config.toml
d_model = 160
n_head = 2
n_kv_head = 2
head_dim = 64
d_mlp = 192
activation = "swiglu"
norm_eps = 1e-05
tie_embeddings = false
init_std_o = 0.01
optimizer = "muon_variant"
lr_head = 0.00347
schedule = "wsd"
batch_tokens = [8192, 16384, 24576]
steps = 9370
MLP neurons of a small language model. Each row is named by its layer, matrix (gate and up: input weights) and neuron, and shows model dimensions 0-95. Each number is 128 + 32 x the weight over its row's rms, rounded and kept within 0 to 255. A neuron's up and down rows have the sign that makes its largest values positive.
After each neuron's rows, "fires on" lists the tokens most often at its 100 highest values on Wikipedia text that the model never trained on; "fires after" lists the tokens most often just before its 100 highest values on Wikipedia text that the model never trained on.

L4.gate163 [156 119 121 125 115 176 127  97 162 161 109 120 130  94 153 118  93 147 149  93 115 131 193 169 153 103 126  61 136 121 104  85 134 103 150 158 113 128 164 129 163 177 151 118 123 121 163 134 123 145 168 174 127 112 106 185 176 181 119  88 182  73 114 130 106 110 157 141 154 132 137 150 137 108 117 134 173 128 155 121 132 153 136 125 106  98 147  89 115 158 113 134 112 108 191 155]
L4.up163 [121  47  75 184 131 149 111 121 108 103 142 126 148 144 151 154 153 165 160 154 102 108 119 120 117 154 169 158 101  89  90 111 171 169 130 176 156 143 171  84  80 136 123 181 163  54 122 131 157 171 101 169 198 119 121 207 116 159 179 158 185  92 174 155 172 127 118 153  64 126  95 127  97 137 183 120 106 157  96 129 131 175 119 126 123  93 100  78 120 153 107 120 164 149  82 110]
fires on: " |", "|"
fires after: "\n", " Date", ".", " Time", " Pos"

L6.gate32 [ 91 109 136 115 136 141 127 116 118 101 127 157 176 131  89  86 161  84 192 123 145  95 129 109 153  97  95  93 149 132 140 147 122 100 121 178  90 196 148 145 109 104 150  85 159 128 183 133 129 203 107  63 155 165 159 148 156 151 128 138 183 135 134 147 133 129 156 143 131 147  76 154 152 155 100 140  93 178 112 101 152 158 146 216 130 142 142 128 110 119 116 135 171 117 108 129]
L6.up32 [159 131  98 136 115  87 145 188  52 123 204 145  66 149 125 121 142 176 109 106 139 110 145 140 125 126 125  84  89 125 103  80  60 108 161 174 121  98 111 156 158 148 188 156 110  48  92 133 109 135 115 138 209 202  92 136 128 101 118 105 198 124 108  69 113 144 138 159 128 105 134 111 105 104 117 144 127 171 139 128 149 134 146 113 125 175 129 173 107 168 109 113 122 212  59 119]
fires on: "2", "0", "9", " Running", "Edit"
fires after: " ", "-", "0", "1", "2"

L4.gate37 [138 144 171 124 123 139  93  82 161 149 114 155  78  70 152  90 106 139 158  94 137 181  72  85  91 127 137 142 114 147 132 108  87 145  67 137 120 156  87 117 166  89 134  92 132 128 196 121 128 108 131 156  88 181 113 101 134 118  82 179 176  75 181 164 107 145 160 113 150  86 186 119 134 166 173 123 152 163 157  80 136  97 100 131  88 108 137 128 141 160 138  83 157 141 123 129]
L4.up37 [123 137 106 131  92 115 125 111  62 131 149 132 117 132 102 147 154 134 136 205  85 173 105 138 140 105 208 100 173 135  78 143 127 156 125  99 142 122  95 137 159 176 121 110  74 153 102 181 138 112 117 142 156 106 133 137 171 167 189 144  42  79  91 143 126 129 130 160  75 163 127 126  87 100 106 115  70 165 123 144 100  96  97 142 160 133  92 103 130 116 130 163 166 137 106 109]
fires on: " June", " July", " April", "iti", " February", " May"
fires after: " in", " In", " since", "In", " part"

L6.gate36 [ 96 124 144 131 147 118 195 116 151 126 131  73 157  73 140 144 144 125 155 139 117 123 103 181 131  68 134 138 148 103 133 138 130 144 112 162  23 107 110 145 138 155 145 179  94  80 162 157 135 130  99 163 128 115 150  94 118 142 153 102 106 117 136  77 170 169 107  95 116  86  69 129  94 110  97 218 147  95  92 165 198 149 136 145  60  92 163  72 130 173 162  94  95 114 142 101]
L6.up36 [111 150 141  94 136 135 162 135 116 131 144  60 122 168 199 145 124 102 118 120  87 142 153 121  88 114 180  97 168 143 167  83 140 166  73 100 121  76 125 140 106 121 157 106 162 182 134 124  78 154 140 168  87 108 114  68 168  53 110 126 145 181 196 109 113 119 139 118  54 140  75 168 165 135  83 166 133 168 116 127  51  76 182 119 128 111 137 118 110 119 145 140 209  98 148 124]
fires on: " a", " an", " of", "\n", " first"
fires after: " is", ",", " was", "\n", " the", "),"

L4.gate125 [107  39 141 130 190 120 136 111  88 155  67 149 114 147 103  73  79 109 165  75 133 142 112 156 133 158 147 178 109 154  51 112 166  93 190 162 112 113 118 118 129 106 125 128  89 117 104 130 118 181 115  93 158 135 119 162  96  76 136 143  91 124  89  82  81 172 156 121 169 200 128 105 140 118 148 176 143 119 134  93 113 194  93 175  86 176  96 153 105 130 115 141 116 100 125 112]
L4.up125 [ 75 136 111 128 129  81 103 112  90 122  55  65 172  86 146  94 153 121 152 134 136 120 142 149 133 123 102 105 118 223 130 138 116 117 138 127  97 151 100 135 111 157 127  89 144  99 140 126  73 124 104 179 133 124 113 154 115  60  88 100  92 193 170 144  83  95 123 151 132 111 173 162 145 150  99  96 133 134 180 155 118 123 150 179 126 183 184 106  67  48 146 155 127 161  90 103]
fires on: " as", " most", " however", " However", "present", " among"
fires after: ",", ".", " well", "–", ";"

L4.gate155 [119 156 159 154 183 118 134 132 150 157 104 162 129 122 104  52 204 122  97 137 152 120 110 135 162 140 108 143  89 167 156 173 124 110 148 111 136 103 128 128 130 102  79 102 138 129  61 108 208 152 105 104 127  87 153 133  98 149 105 117 113 184 114 109  66  96 138 125 182  91  52 153 152 160  84  77  89 118 126 109 118 128 170 114 134 197 110 127  44 100 133 121 131 107 161  72]
L4.up155 [ 47 127 111 140 129 137 107 139 147 121 136 140 132 146 119 140 166 114  98  56 147 136 124 104 178 162 213  98 132 168 119 178 198 112 109 181 138 107 124 118  85 123 123 240 105 141 139 119 181 126 120 149 118 114 133 157 150  87 194 133 118 136  91 109 147 235 136 138  90 112 154 123 119 123  43 104  83 151  82 138  83 124 107 128 118  91 139 141 119 125 181  72 114 120 151  70]
fires on: "ou", "d", "uc", "re", "ive"
fires after: "d", "our", "f", "F", " F"

L3.gate108 [130 103 200  81 184  77 168 123 169  81 182  97 169 132 126 157 152 112 163  98 109 148 152  89  97 106  70 115 123 163 154 187 151  87 181 133 115 171 167  99 117 103 146 120 131  69 180 104 126  80 101 146  46 145 116 170 111 181 174 120 177 159 203  95 154 164 162  96 161 126 118 135 105 149  98 139 160 124  77 134 168 175 150 137 110  89 120 168  87 138 123 114 187 167 157 107]
L3.up108 [180 107 134  87 100 152 167  97 157 142 169  71 103 107 140 120 153 199  77 195  85 154 142 132 132 108  84  83 142 153  99 154 170 183 153  91 106 148 118 168  93 133 171  69 159 116 121 141  91  89 135 102 130 130 116 169 124 122 130 126 195 148 170  96 105 174 124 102 138 136 161 141 123 177 181  94  93 147  94 121 112 130 101 142  92 109 132 159 124 118 127  92 170  86 195  90]
fires on: " which", " that"
fires after: ","

L3.gate101 [118 179 115 197  96 107  50 113 171 125 106 132 143 143 135 109 120 101 136 150 168 160 139 181 162 134 178 159  71  55 154 122  99 138 114 158 183  57 125 162 145 161 139 174 158 168  95  72 114 184 169 178 144 108 128  80 161 148  96  95 110 117 128 100  62 120 101 141 143 162  86 128 138 141 127 148 111 162 209 126 130 106 121 151 144 100 110  39 116 136 177 109 140 146 137 132]
L3.up101 [154 120 114 134 136 130 113 165 112 175  86 100 164 137 120 169  76  91 130 111 159 169 110 217 183 205 131 143 159 138 144 146 149 118 140 177 170 104  79  88  71  88 126 147 133  77 116 170 168 180 127 200 153 111  93 141 158 129 140 120 133 166 155  40 112 180 135 102 112 102  99 152 104 119 116  58 107  94 157 145 105 142 129 100 154 151 122  97  93 126 160 121 100 139 143  95]
fires on: ":", "e", "i", "le", "d", "tu"
fires after: " ", "3", " in", "-", "4"

L6.gate66 [151 140 124  97  75 147 132 126  64 115  87 119 129 153 110 182 134 145 167 122 161  89 130 143 141 145  65 164 122 163 160 131 102 109 160 134 157  76 176  98 141 120 139 135 118 114 108 157 178 165 126 123 133 141 165  92 187 107 145 213 181 164 105 143 129 104 147 108 105 156 149 138  99 120 139 179 193 101  64 137  82 198 138 100 111 209 126 120 126 115  86  83 185 123 153 112]
L6.up66 [158 132 183  92 138 105  72 106 105 133 152 159 154 145  86 160 132 109 160 187 113 181 144 126  89 120 158  95 137 153 145 134 140 194 158 122 121  60  77 178 156 119 174 188 104  62 163 150 136 157  93 138 115 150 121  98 148  92 158 157 174 127 149 139 104 152 100 138 104 137 138 104 114 132 115 163  72 152  94  71 169 126  89 125 115  93 146  76 134 135 114  56 153  45 138 143]
fires on: "9", "born", " born", "1", " (", " "
fires after: "1", " (", " ", " was", "born", " born"

L4.gate1 [131 132 115 163 136 107 136 148 142 152 185 107  89 118 107 107 140  62 213 145 151 134 106 181 138 160 116 130 120 149 117  95 144  99 144 148 162 173 132 175  86 145 112 150 169 129 204 185  66 144  83 166 111 121 161 108 175 158 141 134 189 132 150 119 112 138 110  93  65  66 117 140  95 141 114 139 183 147 110 142  92 108 127  96 164 139 132 145 143 160 122 132 107 186 143 126]
L4.up1 [127 157 154 135 153 161 134  78 149  48 165 129 189 158 122 168 162 158  84  86  83 163 173 116 116 187 141  91 140 192 137 135 127 117 129 104 173 126 196 141 160 146 178 134  86  89 147 126 123 168  61 130 109 157  74 122 161 127 141 143 122 138 122 128 104 120 168 131 137 130  67 103 126  97 109 142 106 135 167 117 105  82 107 137 122 125 151 110  74 101  71 142 117 136  74 157]
fires on: "0", "9", "1", "3", "2"
fires after: ",", "0", "3", "5", "9"

L6.gate60 [137 115  88  91 166 179 141 167 162 152 165 105 139  90 165 103 138 147 180 161 159 150 127 121 115 118 130  96 135 140 117  80  92 130 166 157 147 108 114  89 167 150 151 222 113  92 148 149 150 153 162 150 144 100 136  87 185  88  84 169 191 107  86 132 122 127 184 132 171 117 128 102 149  71 130 139 123 155  95 137  66 162 136  95  96  92 106 139 135 111 115 105 143  61 123 164]
L6.up60 [122  86 126 165 122 169 117 131 168  68 123 164 151 106 122 110 124 162  91 156  37 122  82 188 132 105 131 133  74 125 108  87 116 159 191 102  74  84 140 164 118 153  95  65 154 119 140 134 173 129 124 165 129 152  89 131 104 184 117 112 173 132  67 114 113 132 161 148 146 138  77 121  83 100 119 117 103 112 119 195 163 123 139  95 115 166 114 148 139  83  76 116 131 107 129 147]
fires on: "1", "2", " "
fires after: " ", "born", " October"

L6.gate152 [159 120  97  83 118  88 121 186  94 140 103  85 129 188 147 149  90 135 147  76 153  75  98  89 176 141 117 121 110 181 143 116 171 104 177 159 131 143 113 204 105 182  77 131 120 181 147 124 187 125 199  93  73 162 120 120 116 173 163 185  81  62 153  83  80 140 137  83 153 138 119 166 124 103  84 162 137  93 122 108 122 111 161 136  78 122 115 133 138  99 127 136 129 100 161 112]
L6.up152 [154 150 179 128  96 107 130 114  50 173 156  81 137 146 152 103 125 112 126 153 166 103 136 124 155 145 142 151 136 133 145 115 124 144 157 125 134 136 133 143 134 163 194 120 145 112  85 174 133 134 171 113 163 121 110 150 163  85 117 208  58 141 111  86 112 129  73 142  55  91 142 134 102  88 101 144 131  96  96 113 107 116 175  73  89 164 121 156 159 101 111 101 110  83 103 130]
fires on: "2", "′", "°", " their", "–", "-"
fires after: "0", "2", "5", "1", " to", "3"

L3.gate128 [ 85 175 120 150 156 136 184  97 100 127 116 156 142 112 125  88 141 122  70 120 159 147 151 160 135 110 131  87 127 136 155 124 140 108 164 137 165 119  58 147 130 166 130 110 134 117  93 120  32 152  26 146 114 121 168 183  68 130 144 111 101 147  88 121 127 163 158 112  94 161 146 154 126 167 112 179 125 130 171 178 193 185 130 113 161  79 134 116 101  92  91  76  92 147 140 147]
L3.up128 [ 65 153 146  95 132 113 134 102  53  52 107 127 130 128 166 115  88 111 121 103 147 136 143 170 113 174 111  80 116 166  93 130 102 122 117 202 200 156 107 143 153 150 103 109 180 116 120 110 112 157 123 164 131 163 108 138 113 145 102  99 122 123 181  72 119 165 136 162 130 153 125 157 127 136  84 166  94 146  89 144 118 166 149 123 141  80 120 100 104  84  45 118  98 109 143 171]
fires on: "th", "0", "ab", "5", "4", " among"
fires after: ":", " ", " (", "-", " \""

L6.gate2 [104 138  96 110 102 186 139 129 143 195 202 142 125  97 145  87 136 165 171 158 182 112 146 121 186 130 142 128 113 134 169 164 149  85 120 158  92 139 115 129 181 135  91 136 106  64 169 100  70 118 163 125 146 129 105 130 172 170 124 107 126  54 142 108 142 133 144 116 141 102 148 104 140 120 179 138 149 130 176 144  88 166 129 122 126  80 127 150 167 196 165 170 111 166 135 137]
L6.up2 [170  46 117 165  69  85 126 150 201 183 175 127  92 120 191 123 131  92 131 145 116 123  83 144 155 147 163 110 169 140 124 140  85 117  93 134 149  94 133 159 134 169 110 109  77 154 133 115 171 147 133 170 107 108 111 128 154 154 131 132 121  90  84 107  77 124 174 124  95 145 141 123 119 105 138 142 111  82 213 151  73 110 172 138 144 129  95 129 127 196 147 153 121 137 138 135]
fires on: "2", "1", "f", " p"
fires after: "0", "–", "9", " Per", " in", " per"

L6.gate59 [ 62 112 103 145  94 134  91 122  91 107 151 164 106 122 170 127 195 109 108 109 149 128 131  41 120 126 124 108 105 146 141 173 129 161 183 126 137 161 165 115 157 109 201 159 112 146 159 149 147 128 151 110 107 190 117 156 125 100 121 164  79 104 110 164 115 195 100  96  72 134 196 134 133 104 133 117 109 141 130 127 122 141 186  84 106 105  70 145 132 176  81 142 106 159 115 165]
L6.up59 [121 152 156 158 144  94 146  96 112 118  84 137  48  47 129 169  86 156  92 184 116 174  97 101 105 193 164 123 147 187 186 128 130 138 137  39  91  86  78 162 117 116 203 139 146 100 174 136 116 158 164 122  95 162 115 129 131 118  94 137 109 149 132 122 164 138 149 128 107 139 155 134 134  92  74 164  98 124 223 118  88 146 175 138 124 163 113 125 124  84 137 106 139 135 171 157]
fires on: "9", "0", "2", "5", "6"
fires after: "0", "9", "6", "7", "1", "3"

L3.gate31 [ 51 133 132 170 195 123 126 116 136 132 177 133 104 117 101 140 150  96 148 157 131 193 116 138  87 173 142 128 103 102 175 100  78 159 138 126 178 114 196 136 170 124  67 106 118  99 143 142 129  88  90 132  83 119 108 110 117 109 172 152 162 100  68 163 103 174 138 126 145  99 120 115  84  96  52 124 155  65 146 136 187 192 145 115 137 157 104 132 104 110 109 140 128 180 118 145]
L3.up31 [109 102 154 147 151  87  53  99 159 105 140  93 157 108 175 127 115 137 185 135 142 135 136 146 124 145 130 161 146 146 124  94 146 172 148 109 182 134 182 142 131 141  79 125 102 127  71 103  78  99 142 134 160 159 120 109  89 105  75 119 124 135 124 141 114 147  87 154  77 176 108 178 132  88  57 107  66 185 112  87 153 114 149  83 130 119 128 149  70  87  66 184 194  68 139 168]
fires on: " and", "1", "2", "3", "0", "4"
fires after: " ", "1", "2", "3", " Released", "day"

L3.gate29 [156 204 119  96 151 142 149 132 133 153 136 166 154  54 161 158 101 153 163 125 103 170 148 113 147 132 153 159  79 179 102 122  90  98 120 107 103  99 101 159 138 103 139 125 102 108 118  82 153  83 110 150 143  93  69 155  91 123 116  87 126 148 126 117 119 168 197 114  80 144 125 136 141 140 105 108 135 148  74  79  86 149 113 137  86 115 135 149  89 122 113  10 192  88 137 122]
L3.up29 [156 154 145 177 180 106  94 147 157 144 110 121 150 108 117 127 125 159 141 156 145 137 141 138 138 162 135 103  69 128 150 198 126 125 217 160 126 105 153  88  94 125 159 118 165  96 182  88 206 127 125  89 137 101 142 142 159  91 160 148 162 139 110 112 125  96 107  94 132 136 132 131 115 126 108 131 127 183 129 162 108 137 163 147 168  91 121  94 129 126  78 110 101  80  83 161]
fires on: " and", " it", " she", " he"
fires after: ",", ";", " where"

L4.gate3 [141 118 172 127  97 119 158  98 127 171 126 149 141 144 160 101  89 108  89 145 130 127 159  87 154  92 127 121 141 121 132 152  87 166 152 205 128 150  94 126 166 151 124 143  79 103 159  75 154  81  86 162  77  84 137 123  72  96 125 127 154 201 142 155 141 175 105 123 151 143 129 154 144 162 135 159 154 113  79 124  43 127 156 184 114 184 111 129 110 123 151  44 171 123 173 172]
L4.up3 [153 169 119 143 169 124 153 153 115 135 148  86 130 134  70  42 159 162 132 134  72 126  84  98 140 130 133 116 113 136  95 128 123 152 160  45  64 113 123 158  78  81 140 165 106 133 122 127 117 105 170 139 113 127 149 159 168 135  82 125 127 109 172 109  92 125  93 123 120 122 136 141 105 132  94 128  85 122 125 102 124 107 135 135 105 153 158 171 103 100 132 133 124  95 153  87]
fires on: " He", " This", " She", " she", " he"
fires after: ".", ","

L6.gate34 [ 97 139 177 113  66 174 141 149  89 125 138 126  94 124 109  61  80 113 156 129 157 131 110 131 146 128 133 140 118 203 155 115  89 101 125 141 107 114 122 161 102 109 153  70 159 123 140  86  78 145  34 104 118  97  92 122 150 166 122 151 161  86 103  94 100  94 119 125 153 152 105 139 136 113 143 131 158 119 114 130 165 106 142 115  75 100 155 158 111 158 116 102  98 187 115 149]
L6.up34 [104 115 112 151 170 122 109 126  97 171 157  97 121 174 106 110 132 170 142  78 163 105 120  80  83 127 153  81 135 161  91 106 129 168 111 137 114 114 114 160 101  82 103 125 120  98 139 137  66 116  99 103 133 162 118 125  81 150 117 172 136 124  57 148 107 159 133 159 107 163 105 176  90 119  99 143 156 108 125 117 188 168 106 144  98  85 169 212 124 109  87 148 113 202 110 106]
fires on: "1", ".", "2", "s"
fires after: " ", "–", " No", " (", "-"

L3.gate14 [110 111 139 121  75  97  48 142  96  64 108 191 129  84 118 134 136 153 135 122 125 136 147 150 183 121 124 123 123  85 170 164 160 176  84 125 113 103 105 130  70  90 128 120  82 172 105  79  72 157  81 128  91 139 105  45  62 137  96 147  98 155  98 114 168 133 102 153  96 117 152 110 173 102 169 165 159 129 114 180 115  74 169 162  68 107 115 158 152 151 113 110 129  86 152 116]
L3.up14 [123 155 112 158  68  98 159  74 102 157 119 167  92 113 166  81  89 163 129  79  88 126 146 164 152  95 183 132 162 127 141 190 107 129 148 186 159 120  88 124 153 113 111  85 142 115  99 126 130 146  96 161 174 113 146 122  53 109 161 150 127 173  76  91 128  91 137 138 111 151 163 143 129 163 144 125  71 122 113 131 142 178 193  94 100  88 130 108 126 126 123 159 140 104 133 112]
fires on: "s", "en", "e", "d", "g"
fires after: " ", "-", " (", " \"", " re", " In"

L6.gate24 [ 84 144 121 111 179 127 100 101 152 110 110  93 108 157 125 165 148 119  94 164 105  85 148 148  97 148 122 159  45 100 150 114 148 120 112  98 121 144  87 151 156 110 155 137  81 105  80 114  65 179 157 117 117 120  80 126 116  79 142 127  92 164 189 118 125 156 143 167  99  57  69 181 171  99 134 137 229 138 164  83 150 183 118 127 142  63 119 156  63 116 135 134 146 154  90 158]
L6.up24 [ 59 150 121 185  69 142 164 119 117 124 161 193  78 115 100 139 154 189 156 114 129  96 157 110 131  73  92  98 106 103 106 131 128 133 107 109 114 146 140 116 105 134 132  88  59 130 111 111 165 148  90 106 140 122 142 110  81 170 105 143 126 151 132 107  84 192  89 108 155 118 157  79 143 168  94  95  88 102 154 145  97 181 102 116 196 138 126 109 111  77 102 126  86 109 101 162]
fires on: "e", "r", "te", "tro", "tr"
fires after: " ", "-", " ("

L3.gate55 [ 97  90 196 125 117 150  89 103 136 171  98 143 111 155  79  98 160  92 121 118 136 144 106 132  68 172 119 130 162 207 114 157 114 151 145 149 153 192 149 103 139 132 155 103 153 174 111 138 117 134 195 167 150 141 150 103  86 158 153  74  55 128 125 154 106 115 106 130 122 128 140 156 158  99  84 139  97 133 142 168 164 126 134 106 132 195  93 130 178  98 164 117 115 189 138 156]
L3.up55 [130 149 118 184 137 191  87  82 109 169 164 128 156 107 114 100  89 127 101 120  40 145 123 160  95 153 122 218 163 110 125 102 166 183 195  92 134 158 118 191 160 154 117  83 135 118 130 117  71 111 133 137 190 153 109 129 149 109  84 172 144 127 164 112 161 112  93 193 163 146 134 140 104 143 127 123  69 112 160 134 116  99 139 124  93 126  90 141 144 164 117 156 158 160 194 164]
fires on: "don", "ly", "–", "st", "son", "jun"
fires after: " In", " in", " Con", " close", "6", " con"

L3.gate135 [182 156 105  61 127 132 148 131 138  80 154 121 148 174 154 188 144  86 154  91 148 142 185  95 136 188 139 148  95 147 148 147  73  91 139 119 144 158 165 124 108  79  84 138 149 165 121 172 120  87 108 103 124 155 140 147  85 144 105 164 171  92 207 111  90 121 122 126 122 104 172 160 120 109 155 125 142 109 119 120  79 117 130 147 133 137 107  78 140 108  56  64 128 131 106 104]
L3.up135 [155 150 136 145  90 132 150 120 185 138 193 164  85 114 105 134 148 101 154 142 109 145 134 112 157  62 130 101 134 106  91 103 134 105 139 156 140 134 148 140 133 161 163 148 140 110 178 143 115 128  73 145  69  95 118 104 195 130  99 143  97 125 188 125 133 133 178  57 158 118 163 159  69 100 148  84 152 122 130 113 162 176 152 121 148 112 107 153 160 207 163  88 162  84 108 168]
fires on: "0", "5", "9", "3", "7", "6"
fires after: ",", "9", "0", "3", "7", "5"

L3.gate122 [145 116  61 123 127 117 141  96 129 120 195 122 170 112 102 155 120 101 149 111 177 220 166 112  90 165 120 119 112 111 113 161 128 141 156 166 134 147 166 170 132  53 119 125 150 127 169 157 150 114 126 101 127 128 152 125 194 134 176 124 132 143 184 144 168 162 155 160 140 173 106 123 175  85 100 103 144 157 138  79  84 124 210 103 137 118 159 100  80  69 134 136 110 157 133 121]
L3.up122 [102 131 164 160 180 155  99 112 123  91 110  77 104 131  61 181 140 120 176 140 151 161 132 139 131 158 106 120 144 147  82 152 135 126 158  79  85 122 134 130 120  88 130  83 177 114 145 119 121 149 138 112 136 184  93 171 137 159 121 103 162  92 128 170 176 141  63 162 111 130 123 157 114 173 111 167 100  88 114 153 126 167 103 109  86 116 176  45  72 139 139 117 138 162 128 131]
fires on: " which", " also", " who", " after", " by"
fires after: ","

L3.gate179 [ 70 108 116 134 131 193 198 127 147 164 167 122 136 144 142 108 131 137  95 121 147 127 123 102 101 111  83 125 189 130  69 103 133  71  82  90 126 118  87 137 137  83 150  94 121 126 149 175  84 147 141 122 163  98 126 145 178 110 122 111 108 124 149 117 129 173 153  73  98 124 107 145 110  99  92 151  85 133 123 113 162 165 161 169 101  76 156 162 174 135 146 106 112 124 137 131]
L3.up179 [138 147 128 131 139 115  82 152 133  83 143 112 135 115 101  97 156 148 112 159  83 111 155 151 106 121 109 140 141  66  55 116  80 100 158 102 139 143  83 112  91 106 105 112 130 137  74 166 150 156 159 173 101 130  83 117  55 176 141 109  95 101 132 157 125  79 154 108 111 105  85 128 214 117  64 148 137 118 112 157 141 107 155 139 172 132 193  94 168 122 108 144 145  98 138 131]
fires on: "s", "w", "g", "pen"
fires after: " ", "-"

L6.gate155 [143 158 152 123  91  11  97 147 174 172 128 133 161 147 135  68 142  68 116 162 132 142 134 129 164 104 162 110 118 142 115  87  64 149 146 151 112 126 138 171 168 157 110 144 134 113 122  93 172 134 100 120 105 118 149 160 133  77 158 172 173 110  88 132  86 125 154  85  64  86 136 115 152 150 128  93  70 135 186 171  77 139 142  95  83 175 107 109  87  89 139 102 105 154 159 187]
L6.up155 [201  98 145 123 119 150 126 147 175 106  54 144 127 169 141 167 145 141 106 152 145 127  82 180 136 159 130  94 114 171 144 171  74 159 175 116 175 140 109 152 108 138  96 115 100 105 170 128 123 140 136 124 121 111 126 112 139  87 105 141 160  95 114  98 142  94 128 133 154  80 106  33 153 119  84 136 109 174 168  63 128  46  81 116 157 176 150 112 155  82 150 126 150 118 119 140]
fires on: "2", " (", "1", " ", "5"
fires after: " ", " (", " the"

L3.gate74 [135 185  58 192  90 133  99 142  86 155 105 134  68 133 182 157  78 109 197 113 156 137 113 118 110 122 143 146 166 151 178 179 123  78 127 123  77 140 129 168 151 114 141 124  88 152 133 137 100  90 184 176 138 118 147 168 192 118 128 128 122 109 114 178 111  78 184 152 133  84 131 137 172 130 110 123 137 126  89  83 140 129 113  97  87 128 136 137 117 140  96  86  89 116 125 145]
L3.up74 [146 109 103 182 101 143  83 150 110 140 194 164 145 103 124 170 140 124 128 102 132 156  96  78 131 111 109 106 154 162  80  52  95 143 198 137 120 119 198 151 140 139 135 110 112  88  92  92 192 109 131 188 128 119  96 114  73 123 123  93 148  47 123 140  81 115 158 142 133 124 176  73 130 100 106 102 108  66 117  92 159 121 134 118 162 110 126 157 142  81 105 102  93 144  95 112]
fires on: "9"
fires after: "9"

L4.gate71 [100 159 139 100 150 179  81 150 127 115 116  47 113 127 184  64 100 142 161 162  99  97  94 103 131 123 139 151  83 225 122 116 110  92  86  99  94  93 127 111 138 139 177 154 148 111 143 129  79  87 134 168  50 151 116  90 171 131 126 150  62 133  41 111  86 123 129 122  81 146 121 124 146  81 140  66 122  86 144  77 170 123 134 156 139 127 161  67 122 160  83 100 137 164 158 141]
L4.up71 [ 79 130 162 144 126  86 160 104 144 104 134 112 132 145 171 125 110 203 125  82 180  94 119 165 146 108 122 126 117 128  99 136  79 148 195 115  99 137 150  87  76  85  95 157 122 110 137  78 160 146 106 160 173 143 163 130  74 138 149 201 100 134 139  88 157 166 168 158 126 111 155 116 123 141  80 179  99 136  75 157 118 164  96 144  88  97  95  59 129 138  93 135 139 158 174 144]
fires on: " \""
fires after: " |", "."

L3.gate109 [187  98 177 105 116  97 152 172 208 120 117 144  73 166 136 138 138 109 106  65 145 123 147 144 184 123  61 130 169  97 162 136 155 125 163 137 130 113 125 143 122 138 209 120 117 110 138 148 170 176 104 104  87 141 172 126  99 113 159 107 203 147 166 118 127 145 156 164  80 147 149 124 133 147 123 129 108 167 137 165  93 132 131 142 158 128 102 112 102 125 114 150  87 124 127  76]
L3.up109 [109 141  49 112 228  74 131  92 121 149 152 145 117 115 103 168 132 131 172 101 115 109 118 148 105 126 138 115 152 135 152 104 145 159 184 133  91 161 120 115 101 140 167 110  79 127 133 146 170  93  96 156 116 133 152 164 115 110 145 123 136 219 118 160 106 115 133 116  72 111 185 160 152 206  96 107 107 114 129 126  82 152 155 133 119 126  99 168  91 107 161 145 129  63 125 126]
fires on: " while", " |", " but", "\"", " also"
fires after: ",", " Championships"